Weights of a small transformer language model: 12 layers.
MLP neurons of a small language model. Each row is named by its layer, matrix (down: output weights) and neuron, and shows model dimensions 0-127. Each number is 200 + 30 x the weight over its row's rms, rounded and kept within 0 to 999.
A block is one neuron, or neurons of one layer that tend to fire together. Before each block is what it responds to, as a language model described it from the Wikipedia text at the highest values.

Apostrophes right after a name or noun, mostly possessive 's (Lucan's, Dr. Pepper's, Canada's), plus paragraph-final periods and O'Connor.
L4.down151,193,197,216,210,228,286,159,208,195,207,199,181,189,172,139,207,240,183,215,225,207,207,194,197,172,201,198,245,147,177,197,182,150,238,190,199,206,287,207,170,134,221,244,203,151,172,176,235,199,196,198,216,194,177,216,203,251,189,204,240,179,215,218,227,207,163,171,159,244,177,188,175,215,231,199,201,190,158,225,213,198,232,150,209,249,182,218,170,220,169,217,195,166,179,239,170,148,197,207,177,179,171,201,252,168,243,227,271,172,180,207,220,178,179,174,192,237,192,175,206,165,199,169,200,204,220,176,205
L4.down163,174,189,219,205,209,179,217,198,167,186,169,170,223,150,220,245,173,209,200,192,138,237,181,228,231,209,252,178,192,199,220,211,233,209,215,228,202,157,186,170,188,241,214,208,236,182,181,236,206,214,237,224,170,125,181,263,206,204,187,214,224,256,191,205,269,232,190,191,173,165,235,233,226,207,204,211,160,173,173,222,210,200,172,170,217,207,230,202,227,207,184,200,173,178,220,170,155,180,214,139,226,145,252,180,194,204,192,206,183,255,190,213,221,182,177,180,81,230,147,188,190,167,225,182,220,203,216,229
L4.down210,163,200,225,169,129,189,232,198,200,202,191,190,178,142,229,209,188,236,189,226,240,217,161,167,191,260,159,254,186,198,220,174,186,183,201,198,212,199,141,174,256,206,205,190,185,120,193,220,176,169,171,200,183,212,168,174,152,160,208,148,237,191,194,192,243,147,235,152,212,194,214,152,186,202,152,248,197,175,176,210,236,134,168,242,127,202,181,195,197,196,194,205,188,216,189,187,202,224,173,163,182,176,242,172,203,193,256,222,151,217,224,169,236,222,203,187,211,169,195,197,152,214,229,161,235,209,206,232
L4.down213,229,156,216,196,261,176,222,210,183,249,185,168,240,177,178,214,165,185,232,277,208,180,136,220,174,165,207,188,209,202,195,253,260,225,180,231,213,218,140,173,222,194,233,203,199,160,198,192,238,216,148,192,206,193,203,133,185,246,191,205,157,208,203,147,234,195,244,180,184,199,245,165,198,205,184,249,221,223,190,252,221,165,178,242,159,212,200,211,236,206,193,180,236,224,235,195,133,217,194,155,180,180,148,176,191,184,219,221,194,172,216,226,210,172,225,161,190,219,240,210,172,253,196,217,239,207,202,266
L4.down280,135,212,198,164,230,204,175,193,229,213,155,210,170,165,243,218,170,237,234,166,245,190,196,214,200,204,202,161,191,196,160,193,274,177,211,204,236,149,167,142,164,219,233,196,203,175,185,231,243,202,262,216,224,245,190,202,184,169,131,223,147,205,235,171,217,191,230,174,176,138,186,168,253,227,218,213,196,206,191,146,240,190,191,224,163,257,188,227,206,179,196,175,169,137,216,174,195,195,211,269,175,160,154,196,157,205,231,169,193,204,224,215,209,166,158,155,209,196,238,240,211,243,222,162,201,192,185,197
L4.down647,215,151,193,182,194,154,231,207,187,234,215,188,169,174,228,203,251,247,176,232,227,131,205,248,130,204,179,178,261,183,119,243,195,256,217,227,234,181,154,176,141,244,261,207,203,190,196,229,172,143,218,221,208,199,255,194,212,137,208,163,225,201,206,229,206,253,150,211,221,206,229,206,193,222,227,186,221,220,181,231,202,186,187,232,162,209,199,212,168,164,227,167,211,216,204,189,207,216,213,159,170,129,167,229,180,231,196,142,233,192,176,207,236,241,219,193,191,198,214,161,155,183,166,201,210,192,215,202
L4.down683,230,210,192,219,209,155,189,258,192,208,162,175,198,212,200,182,223,213,139,151,199,241,191,192,234,242,182,170,195,198,159,222,170,202,204,198,202,216,185,259,205,199,221,166,212,191,219,209,260,180,165,230,233,204,227,224,216,180,220,166,215,225,201,173,223,214,173,181,253,199,221,214,247,246,193,157,263,200,91,241,189,206,202,230,160,185,229,170,170,154,212,183,162,186,182,158,237,217,190,166,163,137,208,207,189,169,180,199,188,228,225,239,134,187,156,169,161,153,174,175,182,225,167,205,277,239,274,200
L4.down1002,254,179,208,196,169,175,158,195,159,207,171,217,266,189,168,193,158,258,179,275,269,206,227,220,167,176,203,197,146,245,203,164,152,178,211,220,160,167,147,215,208,205,162,190,203,157,193,226,267,194,187,207,165,219,214,208,234,155,208,214,188,235,165,197,195,189,170,185,251,141,249,179,182,244,226,201,188,174,194,222,216,168,218,192,243,224,247,214,193,230,179,185,216,184,191,155,258,173,223,228,219,209,207,199,169,244,209,215,148,236,170,211,187,160,160,196,206,185,164,187,205,197,232,177,256,209,250,178

Subject pronouns, "who", "also", or auxiliaries right before the main verb, mostly in biographies: "She also stated", "he asserts", "who had".
L3.down330,186,169,201,216,222,244,241,228,209,213,186,182,206,206,220,162,242,185,212,201,172,160,193,217,176,186,173,174,203,166,208,138,214,259,170,139,219,347,212,152,175,193,181,208,180,197,176,195,207,187,246,203,187,189,238,211,181,209,190,204,187,221,216,199,200,216,207,205,200,189,179,215,210,186,169,187,175,171,212,215,169,261,210,200,239,174,198,215,203,180,206,241,159,186,197,240,109,160,223,210,203,226,211,227,181,256,231,169,176,179,221,206,216,213,212,174,203,223,195,209,200,199,222,269,211,223,216,196

Mostly the apostrophe of a possessive 's after a name or noun (Aon's, NATO's, island's); also mid-word fragments like res-our-ces, mon-th, B-en-jamin.
L3.down19,198,224,254,213,193,205,208,263,210,197,225,219,238,182,177,208,231,216,179,264,153,161,169,177,168,174,204,214,242,163,217,179,148,202,156,217,181,121,158,175,153,142,248,192,164,203,169,230,178,178,187,156,217,158,239,206,139,163,131,204,191,170,241,247,176,228,193,199,227,202,223,180,244,217,245,174,219,212,180,203,219,256,181,166,202,167,203,225,237,177,199,175,225,183,184,235,195,176,176,180,217,209,154,230,158,198,200,224,206,186,210,198,205,205,130,168,177,170,235,223,142,211,174,257,235,237,227,252

Closing == or === markers that end Wikipedia section headings such as ===Critical response=== and ==History==, plus occasional line-ending | or ; and stray word fragments.
L9.down184,189,177,176,191,204,229,189,184,165,209,159,203,162,183,188,230,180,205,209,179,173,168,214,249,219,202,151,208,209,203,160,181,201,183,199,192,168,309,167,251,157,263,178,193,181,210,160,254,137,216,233,167,260,198,226,228,187,143,213,241,194,190,180,182,205,230,224,199,219,215,219,200,239,140,171,250,227,198,148,167,208,219,213,176,161,207,250,226,202,185,235,196,194,226,178,209,48,204,216,202,199,224,226,196,212,157,231,224,207,209,180,228,223,231,220,226,193,171,204,164,216,206,223,186,159,189,191,218
L9.down403,180,225,186,240,186,231,214,211,158,220,228,192,202,225,220,189,200,189,187,202,192,200,241,229,182,205,196,170,202,201,205,163,204,195,220,214,255,163,200,165,207,238,188,208,211,181,213,201,222,205,152,201,129,207,202,176,215,208,161,186,230,182,178,205,214,204,168,207,186,178,217,204,217,172,261,229,202,243,124,166,235,237,175,201,136,235,182,232,239,166,159,243,151,225,212,158,242,166,219,181,202,223,207,179,223,226,195,202,196,174,219,169,169,194,204,250,240,212,158,170,194,228,234,176,210,223,175,194
L9.down514,196,234,196,205,171,234,211,183,149,196,194,235,234,190,192,208,221,241,239,218,174,193,167,244,209,184,194,266,181,180,209,240,193,186,177,176,182,116,173,222,221,215,197,205,204,261,195,180,195,216,206,189,261,233,133,191,164,205,231,204,204,235,222,146,195,170,192,191,201,236,183,202,211,160,226,207,207,217,231,228,208,241,217,238,223,157,194,168,189,174,221,140,228,175,154,209,222,218,226,202,243,198,188,183,172,211,213,218,237,203,228,201,191,183,159,165,218,237,205,217,196,204,170,134,180,197,170,232
L9.down526,188,223,167,143,176,194,160,218,204,174,215,167,173,215,194,192,166,198,185,159,168,184,254,181,197,197,119,189,181,232,192,227,201,179,217,168,237,321,224,208,158,248,206,184,205,217,222,196,207,250,210,140,223,199,175,171,181,162,196,198,212,234,193,151,201,221,227,192,210,221,222,157,195,203,186,171,268,184,207,177,162,235,200,231,152,220,187,184,196,146,217,177,201,200,169,247,147,201,223,208,219,241,223,210,198,231,188,212,162,193,134,225,170,143,187,197,203,213,149,153,220,289,196,199,235,166,231,231
L9.down601,181,216,189,205,167,180,189,219,162,177,148,212,187,204,207,199,233,207,197,244,192,200,225,210,230,142,186,150,238,223,143,154,197,144,128,182,188,182,217,214,271,217,143,189,193,209,291,191,159,234,176,188,154,201,198,187,149,186,219,185,153,186,164,227,250,188,202,206,158,248,208,247,169,255,194,212,226,219,215,213,179,159,224,215,223,205,218,174,231,213,192,166,210,181,237,253,218,159,205,148,207,177,162,252,199,215,222,226,145,227,163,132,268,223,193,166,211,218,211,177,185,201,214,246,205,226,183,214
L9.down749,233,198,139,226,195,205,188,190,181,169,200,181,248,190,195,165,189,229,206,235,182,215,196,233,174,118,168,197,226,253,232,235,190,180,219,212,212,145,183,159,235,218,238,194,208,260,217,230,214,186,146,207,173,189,207,176,212,168,151,151,205,189,142,242,243,189,167,220,250,209,222,223,282,234,231,181,179,183,211,219,207,164,180,246,164,229,233,221,201,197,225,222,189,184,190,199,210,199,227,165,175,237,224,144,143,250,212,168,164,218,163,190,283,219,147,203,178,211,230,168,173,221,184,206,250,126,205,208
L9.down799,189,190,158,223,232,246,190,210,177,165,220,174,222,189,200,207,180,251,187,195,184,189,211,178,206,201,232,170,180,249,186,205,147,249,155,180,210,209,183,206,182,195,161,152,208,237,191,199,123,251,198,161,214,197,166,205,176,115,169,207,179,191,249,186,179,160,234,138,161,195,196,233,227,183,166,271,236,208,155,241,198,157,233,194,184,210,272,210,200,213,200,170,214,234,234,267,159,150,216,209,200,173,237,206,227,179,236,220,208,234,180,145,162,171,203,167,222,244,182,188,214,252,190,204,206,215,205,232
L9.down950,230,239,171,203,218,161,235,156,251,223,210,226,188,200,233,226,185,203,168,172,190,254,145,204,242,200,190,183,194,205,222,194,282,213,165,198,218,163,208,187,152,191,184,159,207,197,235,185,208,263,210,209,183,217,202,200,157,192,171,170,183,209,187,195,219,226,156,186,191,210,137,152,195,208,172,200,248,221,251,168,234,194,188,190,196,226,279,218,148,163,221,183,215,231,174,219,228,141,159,193,221,198,167,203,178,180,239,224,189,105,192,226,180,218,180,233,258,184,223,208,205,192,163,204,212,201,176,172

Closing == of Wikipedia section headings such as ==Description==, ==See also==, ==Biography==; weaker on sentence-final periods and word endings like -ly, over, than.
L4.down5,215,185,240,173,196,210,234,230,149,235,221,190,228,211,156,215,172,187,245,184,195,236,192,204,194,205,195,226,161,221,204,213,208,167,164,204,210,107,229,169,206,221,170,175,221,171,189,217,237,219,198,200,171,250,161,184,80,249,231,168,186,203,220,191,238,198,199,228,215,217,199,195,192,199,209,203,153,187,195,180,152,194,195,158,164,189,248,150,276,220,133,186,190,249,233,215,225,214,211,176,193,259,166,294,204,181,227,161,203,229,202,216,187,179,176,189,156,194,160,222,156,178,124,162,190,165,223,211
L4.down582,127,185,202,194,192,229,223,267,174,163,215,227,183,191,179,266,140,181,253,174,200,223,144,210,223,204,197,221,166,186,214,212,204,246,207,159,164,178,198,153,215,263,217,156,219,191,208,168,146,202,189,162,214,143,211,179,233,151,171,214,189,131,197,218,162,223,195,177,222,203,200,241,193,185,232,150,173,216,228,179,180,237,194,193,167,205,209,154,240,165,234,161,183,224,211,225,141,214,247,169,148,240,204,213,181,223,177,196,156,294,138,162,218,225,150,170,188,257,199,204,229,179,201,183,209,165,156,213
L4.down594,220,218,166,179,170,261,208,187,199,163,274,194,202,193,176,259,234,184,176,165,248,190,216,197,234,207,224,214,146,240,240,180,225,203,159,204,220,154,199,205,160,201,178,193,215,203,176,188,242,202,172,185,265,241,144,157,164,229,160,211,187,190,167,170,167,218,193,211,223,197,218,182,200,197,201,178,218,211,178,223,160,205,259,200,201,191,204,214,210,213,216,180,186,187,214,150,244,177,164,173,253,204,173,176,228,160,262,202,173,204,175,250,176,145,191,180,212,153,176,255,242,159,214,158,275,157,207,206
L4.down636,249,218,146,209,152,195,149,186,137,245,225,256,189,199,173,221,191,210,191,171,215,241,231,234,189,203,187,190,207,186,145,206,197,165,165,227,220,182,169,251,169,198,215,190,211,207,206,248,181,173,146,207,218,145,176,205,225,206,158,223,170,209,191,195,160,234,169,176,252,187,249,200,214,178,200,258,229,191,210,194,215,222,185,162,208,187,211,209,190,254,162,220,204,178,189,145,264,213,185,164,194,225,217,169,170,219,213,151,202,196,206,176,208,225,192,255,220,171,196,193,207,198,207,262,201,225,242,109
L4.down652,144,174,238,170,171,280,235,171,171,187,162,208,166,134,202,196,192,222,187,218,208,205,192,148,231,223,140,230,190,190,223,176,244,183,213,190,184,210,207,226,169,246,174,184,237,208,206,215,254,227,212,207,216,186,158,172,139,236,225,231,159,189,229,187,175,179,238,185,179,218,207,208,256,201,135,149,207,225,238,181,134,179,245,203,137,193,236,149,250,199,189,121,190,252,229,236,182,217,209,198,226,173,190,250,202,201,250,231,169,195,166,177,185,187,190,213,216,210,183,237,150,203,150,154,223,223,249,199
L4.down752,209,244,227,209,202,252,233,205,194,181,172,209,175,235,162,232,144,227,204,211,192,137,150,196,145,167,235,166,192,174,192,177,214,250,203,209,198,230,166,232,171,157,149,194,156,236,232,194,219,197,187,214,194,172,186,233,247,209,232,194,176,243,196,146,203,125,281,188,158,174,242,250,220,208,187,193,140,181,228,219,198,248,175,180,163,245,228,247,196,208,199,179,216,235,185,136,197,156,249,187,196,180,232,187,163,172,243,208,212,144,199,183,225,182,190,190,206,208,145,200,229,212,206,129,242,210,194,188
L4.down1000,131,206,235,184,215,202,246,213,152,174,206,209,214,171,155,169,190,241,164,228,197,234,216,200,238,197,187,232,213,183,208,192,220,195,173,221,178,223,192,207,211,214,184,153,218,178,192,173,252,251,222,207,211,201,215,132,191,222,173,199,225,200,181,196,251,217,243,139,221,244,170,183,197,228,206,179,219,167,232,165,160,215,205,195,223,224,243,115,137,214,195,179,213,207,199,214,217,191,275,179,175,203,149,198,143,210,228,205,206,202,171,190,171,184,194,179,226,196,201,187,176,148,215,187,302,190,171,196
L4.down1011,224,198,208,220,191,217,203,139,220,173,234,249,228,189,220,210,213,202,174,170,178,163,198,173,208,160,188,191,151,224,204,240,222,144,219,184,186,143,210,215,219,215,200,227,188,216,212,191,219,209,241,182,212,160,273,240,226,218,235,209,206,212,214,155,222,212,218,206,226,243,221,238,165,184,196,191,200,156,210,172,255,156,160,165,197,214,213,135,257,194,205,163,242,245,244,206,221,198,210,233,211,167,260,233,234,212,186,246,233,233,215,228,226,205,212,169,114,256,250,152,183,247,206,199,142,217,163,158

Words directly before a bare or finite verb: infinitive to, modals like might, may, would, subject pronouns, negating n't, also, as in failed to chart, might have.
L4.down42,266,195,214,163,170,212,186,211,180,255,155,187,194,175,163,156,193,144,194,187,131,188,184,194,209,216,215,206,211,204,189,258,231,235,242,181,219,210,267,179,200,203,198,188,197,179,268,243,206,175,252,192,204,195,229,147,203,241,180,269,195,235,164,250,162,165,168,172,171,202,202,178,242,178,170,101,181,222,171,220,196,170,211,194,194,172,163,208,197,202,183,190,178,239,209,137,217,184,246,156,165,182,195,261,244,189,239,237,128,136,208,215,183,198,202,215,179,204,159,231,139,202,173,213,234,173,218,213
L4.down44,188,176,234,247,194,236,230,257,205,222,191,216,194,168,179,164,204,185,167,187,178,196,197,189,192,222,168,199,202,161,210,169,182,221,183,109,212,161,215,181,185,210,215,168,210,182,222,226,201,196,246,191,194,174,185,189,165,229,187,231,203,228,186,232,174,217,129,164,169,161,220,187,246,241,172,157,184,203,132,272,191,164,187,241,203,174,236,194,185,171,228,212,194,207,204,162,277,222,199,155,203,209,197,264,249,243,219,213,143,151,179,203,213,247,178,273,160,227,197,192,147,188,179,251,153,165,235,215
L4.down250,163,181,183,167,231,195,223,249,135,257,167,193,174,193,167,224,167,154,174,218,148,202,259,221,162,235,170,198,206,190,173,185,233,197,231,170,186,198,223,189,193,219,210,209,140,181,191,209,195,174,222,210,171,208,212,164,189,169,163,198,234,178,212,219,240,213,154,234,199,225,250,150,214,244,189,192,208,230,155,259,129,207,177,216,187,181,251,188,160,203,179,172,166,281,175,171,232,186,180,156,220,228,194,268,138,238,231,190,224,221,214,216,214,219,223,159,186,219,207,226,199,201,167,191,211,172,196,243
L4.down283,248,233,177,191,206,221,214,218,192,276,269,190,215,200,218,194,171,199,206,170,146,234,198,202,168,175,182,185,141,188,216,217,214,237,190,185,184,153,243,194,222,177,183,196,202,152,216,148,228,182,177,208,179,238,223,175,219,231,228,247,222,233,213,156,206,263,200,154,209,214,245,184,246,232,169,166,168,199,166,197,173,155,197,194,172,167,231,238,175,173,184,165,161,195,239,149,230,226,235,162,171,226,227,244,240,192,248,199,170,150,137,184,248,265,236,138,179,200,164,271,189,187,143,204,284,181,232,213
L4.down366,155,205,201,196,170,244,183,270,211,239,189,204,217,177,247,219,214,191,219,182,177,192,271,198,134,198,223,242,207,166,198,173,255,223,208,160,233,223,237,198,219,199,249,215,187,178,208,180,186,161,207,164,177,201,303,195,173,218,131,203,222,201,211,197,175,219,132,196,211,225,225,144,214,212,184,208,205,212,226,247,194,205,233,165,198,159,215,157,204,210,210,200,195,191,152,156,203,161,198,214,160,202,200,202,178,242,208,185,183,180,159,234,192,250,199,176,190,164,185,258,168,195,184,180,217,201,223,245
L4.down455,243,207,247,202,248,210,183,232,121,209,198,233,239,214,158,144,265,148,187,204,188,199,183,211,207,205,188,207,208,245,183,231,228,198,222,188,218,261,236,210,218,197,203,211,155,187,239,197,158,203,187,151,230,158,176,166,232,205,202,140,200,205,203,214,205,163,170,173,191,150,224,149,193,181,204,177,240,179,201,272,162,233,222,195,182,194,219,269,197,199,133,244,169,197,161,201,198,220,211,158,216,158,196,201,125,212,177,249,199,253,200,242,161,239,172,183,237,220,205,260,215,231,191,151,195,206,220,188
L4.down606,230,206,185,137,209,218,203,204,225,214,211,194,168,210,188,191,147,173,138,168,205,199,186,219,227,180,177,175,236,184,180,243,222,230,230,220,167,194,258,180,184,217,173,181,185,173,203,155,173,221,262,241,206,222,192,191,185,242,252,281,213,210,202,190,156,229,205,157,167,189,168,162,235,231,193,183,158,154,207,214,198,236,197,186,178,209,207,200,247,194,200,183,181,217,200,246,194,209,232,160,200,188,204,179,277,187,196,186,169,227,205,204,215,226,196,210,170,217,171,163,151,204,198,208,147,244,189,226
L4.down912,249,151,206,241,196,234,164,207,220,253,155,204,229,210,184,178,218,169,207,195,185,188,233,221,171,202,226,225,184,147,216,191,203,251,189,178,206,223,278,190,193,124,194,199,173,180,227,181,205,183,228,253,250,212,240,203,208,173,199,230,169,197,216,220,162,204,190,240,163,207,212,252,287,193,200,142,174,191,177,238,178,208,191,209,236,209,239,207,210,190,174,230,154,239,206,193,189,192,199,147,197,207,209,202,203,225,241,259,203,135,222,214,190,254,222,234,172,215,179,204,143,224,157,175,209,221,249,236

Pronouns and the last piece of a subject noun just before their verb, such as he, she, who, they, it, "Ry-an informs", "g-ame remained".
L9.down58,186,197,158,242,238,238,113,169,193,223,150,225,207,189,173,233,180,178,183,164,165,183,184,177,220,230,219,190,208,173,171,186,175,186,196,176,210,220,188,175,206,152,209,227,176,196,221,214,233,192,188,195,222,190,212,150,206,177,159,171,182,194,143,215,215,174,164,233,217,235,262,177,210,175,202,129,191,212,190,239,211,241,208,194,239,211,169,134,252,205,195,261,186,207,226,180,259,248,203,252,187,219,234,176,213,196,169,206,182,237,159,148,164,165,180,196,196,193,164,182,201,252,217,215,237,157,183,222
L9.down233,159,233,254,164,190,192,186,198,176,181,182,169,176,166,195,210,162,177,253,235,189,188,246,238,221,227,162,226,182,207,210,159,273,189,174,206,157,251,159,155,190,191,204,223,145,151,160,219,189,177,240,129,203,239,168,195,191,165,189,238,196,177,202,166,182,196,181,182,192,199,233,187,197,198,201,175,234,193,222,220,207,205,180,193,207,128,260,203,173,221,158,209,233,156,171,250,220,174,207,177,253,161,212,191,140,189,217,211,243,219,160,190,189,244,215,208,194,179,224,191,236,240,174,200,201,240,184,194
L9.down536,202,190,197,191,206,163,180,248,226,201,178,193,215,178,251,214,221,235,231,221,193,203,181,233,126,188,186,188,178,219,204,189,223,221,223,155,202,240,256,235,220,246,192,216,176,201,252,245,251,204,219,218,194,179,257,189,177,277,120,219,226,189,205,229,185,214,164,206,170,265,202,195,252,169,197,208,184,243,227,164,256,229,142,202,159,180,249,195,166,177,242,196,147,198,192,199,138,178,228,196,151,190,143,253,146,273,141,231,225,229,161,248,245,186,183,185,170,191,218,181,212,185,209,226,183,202,184,224
L9.down747,226,230,218,175,163,242,184,197,200,232,261,198,217,188,187,133,132,183,232,194,176,208,197,200,246,213,223,170,215,154,183,239,148,170,181,173,210,250,152,224,159,186,222,232,204,181,185,212,141,167,170,158,174,244,198,198,222,153,204,187,183,203,254,206,184,200,181,168,226,207,228,216,228,227,184,207,228,211,192,256,188,249,210,225,195,263,177,184,229,196,153,198,249,241,159,184,274,146,219,220,200,214,244,173,219,198,224,215,198,211,219,229,160,251,153,222,145,210,222,225,174,237,180,224,198,201,202,107
L9.down859,215,175,206,225,204,175,204,233,187,152,191,183,199,195,219,217,204,230,179,183,220,195,235,202,157,154,197,197,198,170,211,178,215,204,214,195,160,387,228,222,186,199,197,214,185,171,181,223,165,209,215,206,205,176,307,215,237,145,201,178,212,180,223,238,201,199,228,192,197,192,177,185,217,202,223,229,191,240,190,202,168,190,180,231,197,176,191,173,201,215,214,144,144,215,206,213,57,179,152,180,193,198,149,210,202,252,190,199,234,224,162,162,194,228,194,208,151,230,180,144,196,218,228,260,223,207,200,204
L9.down861,180,234,216,140,191,207,201,244,175,216,191,219,188,221,187,186,154,151,197,214,209,237,223,164,237,248,193,194,213,209,136,197,227,183,195,174,178,411,181,204,207,206,195,196,204,187,184,194,191,206,228,184,233,183,171,184,200,227,191,210,206,201,202,199,195,172,230,184,205,174,228,249,221,219,225,232,181,200,185,186,165,205,192,199,234,206,219,206,196,219,170,211,228,174,215,199,107,216,186,248,256,173,240,177,219,250,230,243,229,171,194,251,147,201,196,203,181,219,231,218,239,210,157,135,218,200,239,201
L9.down866,170,230,176,181,182,202,200,214,210,209,188,178,210,201,195,245,219,197,200,197,223,204,234,189,177,225,198,189,210,191,211,194,179,201,178,196,187,416,199,232,187,214,187,229,158,151,173,223,187,224,187,216,194,208,240,224,209,160,200,207,184,226,196,178,171,187,169,192,186,142,193,200,229,198,177,199,204,152,208,185,203,216,181,226,209,220,224,223,155,218,189,192,198,191,178,196,79,221,213,232,170,199,211,181,181,315,227,224,172,188,199,206,219,169,186,167,195,214,237,182,217,199,242,194,187,203,228,207
L9.down946,163,215,196,154,213,211,209,299,225,166,200,118,205,188,223,185,187,167,197,168,179,197,229,165,220,216,199,209,215,189,183,196,213,192,189,213,203,394,218,159,199,198,163,244,151,178,179,204,202,233,194,242,191,243,182,171,180,198,219,200,185,217,213,207,131,199,249,226,248,171,183,209,184,237,193,199,213,160,176,199,153,230,183,249,203,221,241,198,240,236,183,200,188,229,216,200,156,181,204,232,169,193,227,202,206,203,231,175,177,209,210,206,209,208,207,185,198,223,214,162,201,223,167,192,193,223,267,197

Apostrophes inside words, strongest in contractions (don't, hasn't, he'd), also possessives and O'Connor, plus odd mid-word pieces like af(ford), w(ell).
L9.down167,191,177,176,189,208,195,189,210,210,165,185,192,233,161,143,211,176,234,209,149,187,226,241,165,201,220,248,194,168,216,137,131,142,264,249,233,227,146,200,210,207,192,262,202,234,200,176,250,237,250,228,143,220,238,245,188,230,173,173,225,174,163,166,207,164,210,135,186,214,211,151,203,215,163,172,216,178,177,147,177,179,191,222,189,244,193,193,239,213,174,181,242,221,182,207,237,241,156,199,232,239,232,227,242,166,182,220,196,183,152,182,197,167,257,204,208,183,168,210,192,211,236,223,195,193,190,250,209
L9.down200,171,192,203,212,182,230,231,213,232,214,166,190,221,148,179,158,209,211,222,221,141,223,167,212,232,197,175,201,207,214,229,194,167,233,216,170,215,202,182,198,183,189,181,208,217,243,156,183,214,211,171,209,183,230,227,208,188,228,256,215,230,193,191,174,165,226,193,197,283,271,214,154,195,154,197,222,174,225,255,232,181,139,198,135,175,189,191,164,186,215,197,172,231,219,190,179,153,203,248,176,188,190,226,153,194,208,195,189,162,180,193,220,156,152,210,221,219,178,201,227,143,233,160,242,230,214,197,207
L9.down232,240,166,206,225,197,227,206,207,135,226,178,203,192,154,225,212,135,174,184,237,205,212,163,171,157,220,182,196,153,191,239,166,164,270,197,223,226,209,170,186,207,196,237,241,165,194,182,267,150,192,195,187,232,194,179,246,181,185,222,192,244,121,191,211,204,240,186,193,222,177,207,211,243,197,187,237,250,197,209,197,205,161,324,182,179,213,191,198,205,263,174,211,208,170,187,152,237,140,216,184,186,237,218,182,215,165,222,169,181,154,168,207,200,167,176,170,268,198,203,196,155,217,226,196,210,217,230,171
L9.down296,243,196,147,211,196,229,215,195,224,179,218,208,186,180,208,249,266,216,259,154,212,200,185,203,194,211,195,194,153,141,184,222,180,169,216,198,149,213,213,195,243,257,198,205,222,195,208,150,187,171,242,227,232,188,245,221,213,219,143,233,172,232,177,208,166,165,220,225,247,150,225,198,193,135,192,213,207,247,233,182,262,208,239,221,218,203,192,200,191,198,221,172,194,221,245,179,260,202,215,176,211,188,191,172,141,205,210,252,197,217,181,107,250,246,203,212,171,156,233,180,218,163,219,223,190,186,174,222
L9.down307,234,192,156,191,183,150,196,180,171,201,143,190,206,161,208,224,179,247,211,225,240,157,173,180,211,190,144,206,223,187,174,190,249,167,211,177,215,132,260,224,247,213,158,204,178,216,168,265,178,217,191,169,212,169,169,144,202,223,205,213,222,189,202,166,262,215,199,168,242,273,262,165,218,219,181,164,208,218,183,172,197,230,276,175,173,224,161,179,162,211,220,196,240,194,197,161,310,191,205,212,209,208,221,217,252,199,238,179,164,221,177,191,208,206,176,225,214,245,175,194,220,193,167,233,216,161,133,176
L9.down450,173,144,230,262,190,172,201,223,229,172,187,237,217,156,171,201,251,207,156,265,199,213,192,193,219,187,164,152,189,202,231,263,224,190,186,221,264,208,200,221,201,246,207,191,248,170,160,236,237,277,188,169,168,159,159,182,198,130,189,172,168,230,267,141,222,164,212,157,170,183,166,152,231,205,201,213,251,233,225,205,163,236,236,170,229,235,181,155,155,203,178,148,236,194,221,199,260,143,182,212,240,160,223,170,222,215,174,216,206,252,215,170,235,216,175,229,171,260,238,178,217,186,200,208,223,198,206,182
L9.down761,218,151,197,242,177,195,211,205,171,163,202,211,182,177,174,220,197,223,177,209,276,236,160,200,266,130,216,188,242,131,195,242,173,269,241,190,211,191,234,172,239,232,189,198,210,150,160,144,178,220,219,256,180,192,186,185,209,163,199,181,152,210,239,199,186,158,182,232,215,236,194,172,198,160,208,234,145,180,226,209,145,211,181,214,226,159,183,182,222,262,211,175,219,193,201,202,176,195,211,220,231,133,210,157,217,213,188,224,215,241,165,204,193,227,175,161,187,173,201,164,178,227,218,185,192,169,215,212
L9.down880,160,226,189,169,191,200,129,181,244,183,168,303,206,221,199,119,197,206,181,227,213,238,238,185,217,165,203,205,174,169,210,157,199,171,197,157,221,198,223,225,224,205,181,219,186,211,204,194,200,193,201,149,218,179,248,158,184,249,201,247,257,214,192,204,184,208,236,207,205,221,175,206,205,202,197,213,162,155,225,190,200,199,204,224,194,203,211,227,182,185,180,238,213,199,201,204,299,202,185,212,270,155,170,237,163,177,190,221,190,146,166,217,232,213,175,149,201,203,179,171,185,156,260,220,196,230,224,225

Closing == or === markers of Wikipedia section headings and paragraph-final periods before a line break; weaker on word-final pieces like "al" in "several", "ong" in "among".
L3.down922,204,207,229,192,147,236,238,180,166,187,231,188,178,185,179,168,224,190,208,153,240,150,250,237,227,214,187,179,237,174,180,197,190,192,160,204,217,161,262,228,198,164,212,192,269,242,199,199,198,195,151,198,226,169,126,207,221,172,216,197,189,160,235,160,222,226,211,225,232,165,212,221,213,228,205,219,193,234,223,156,156,171,187,189,169,265,190,236,170,238,144,169,247,163,199,148,257,189,212,223,181,167,202,190,207,204,221,216,175,194,203,183,204,163,160,165,161,215,200,182,161,219,218,219,262,177,208,165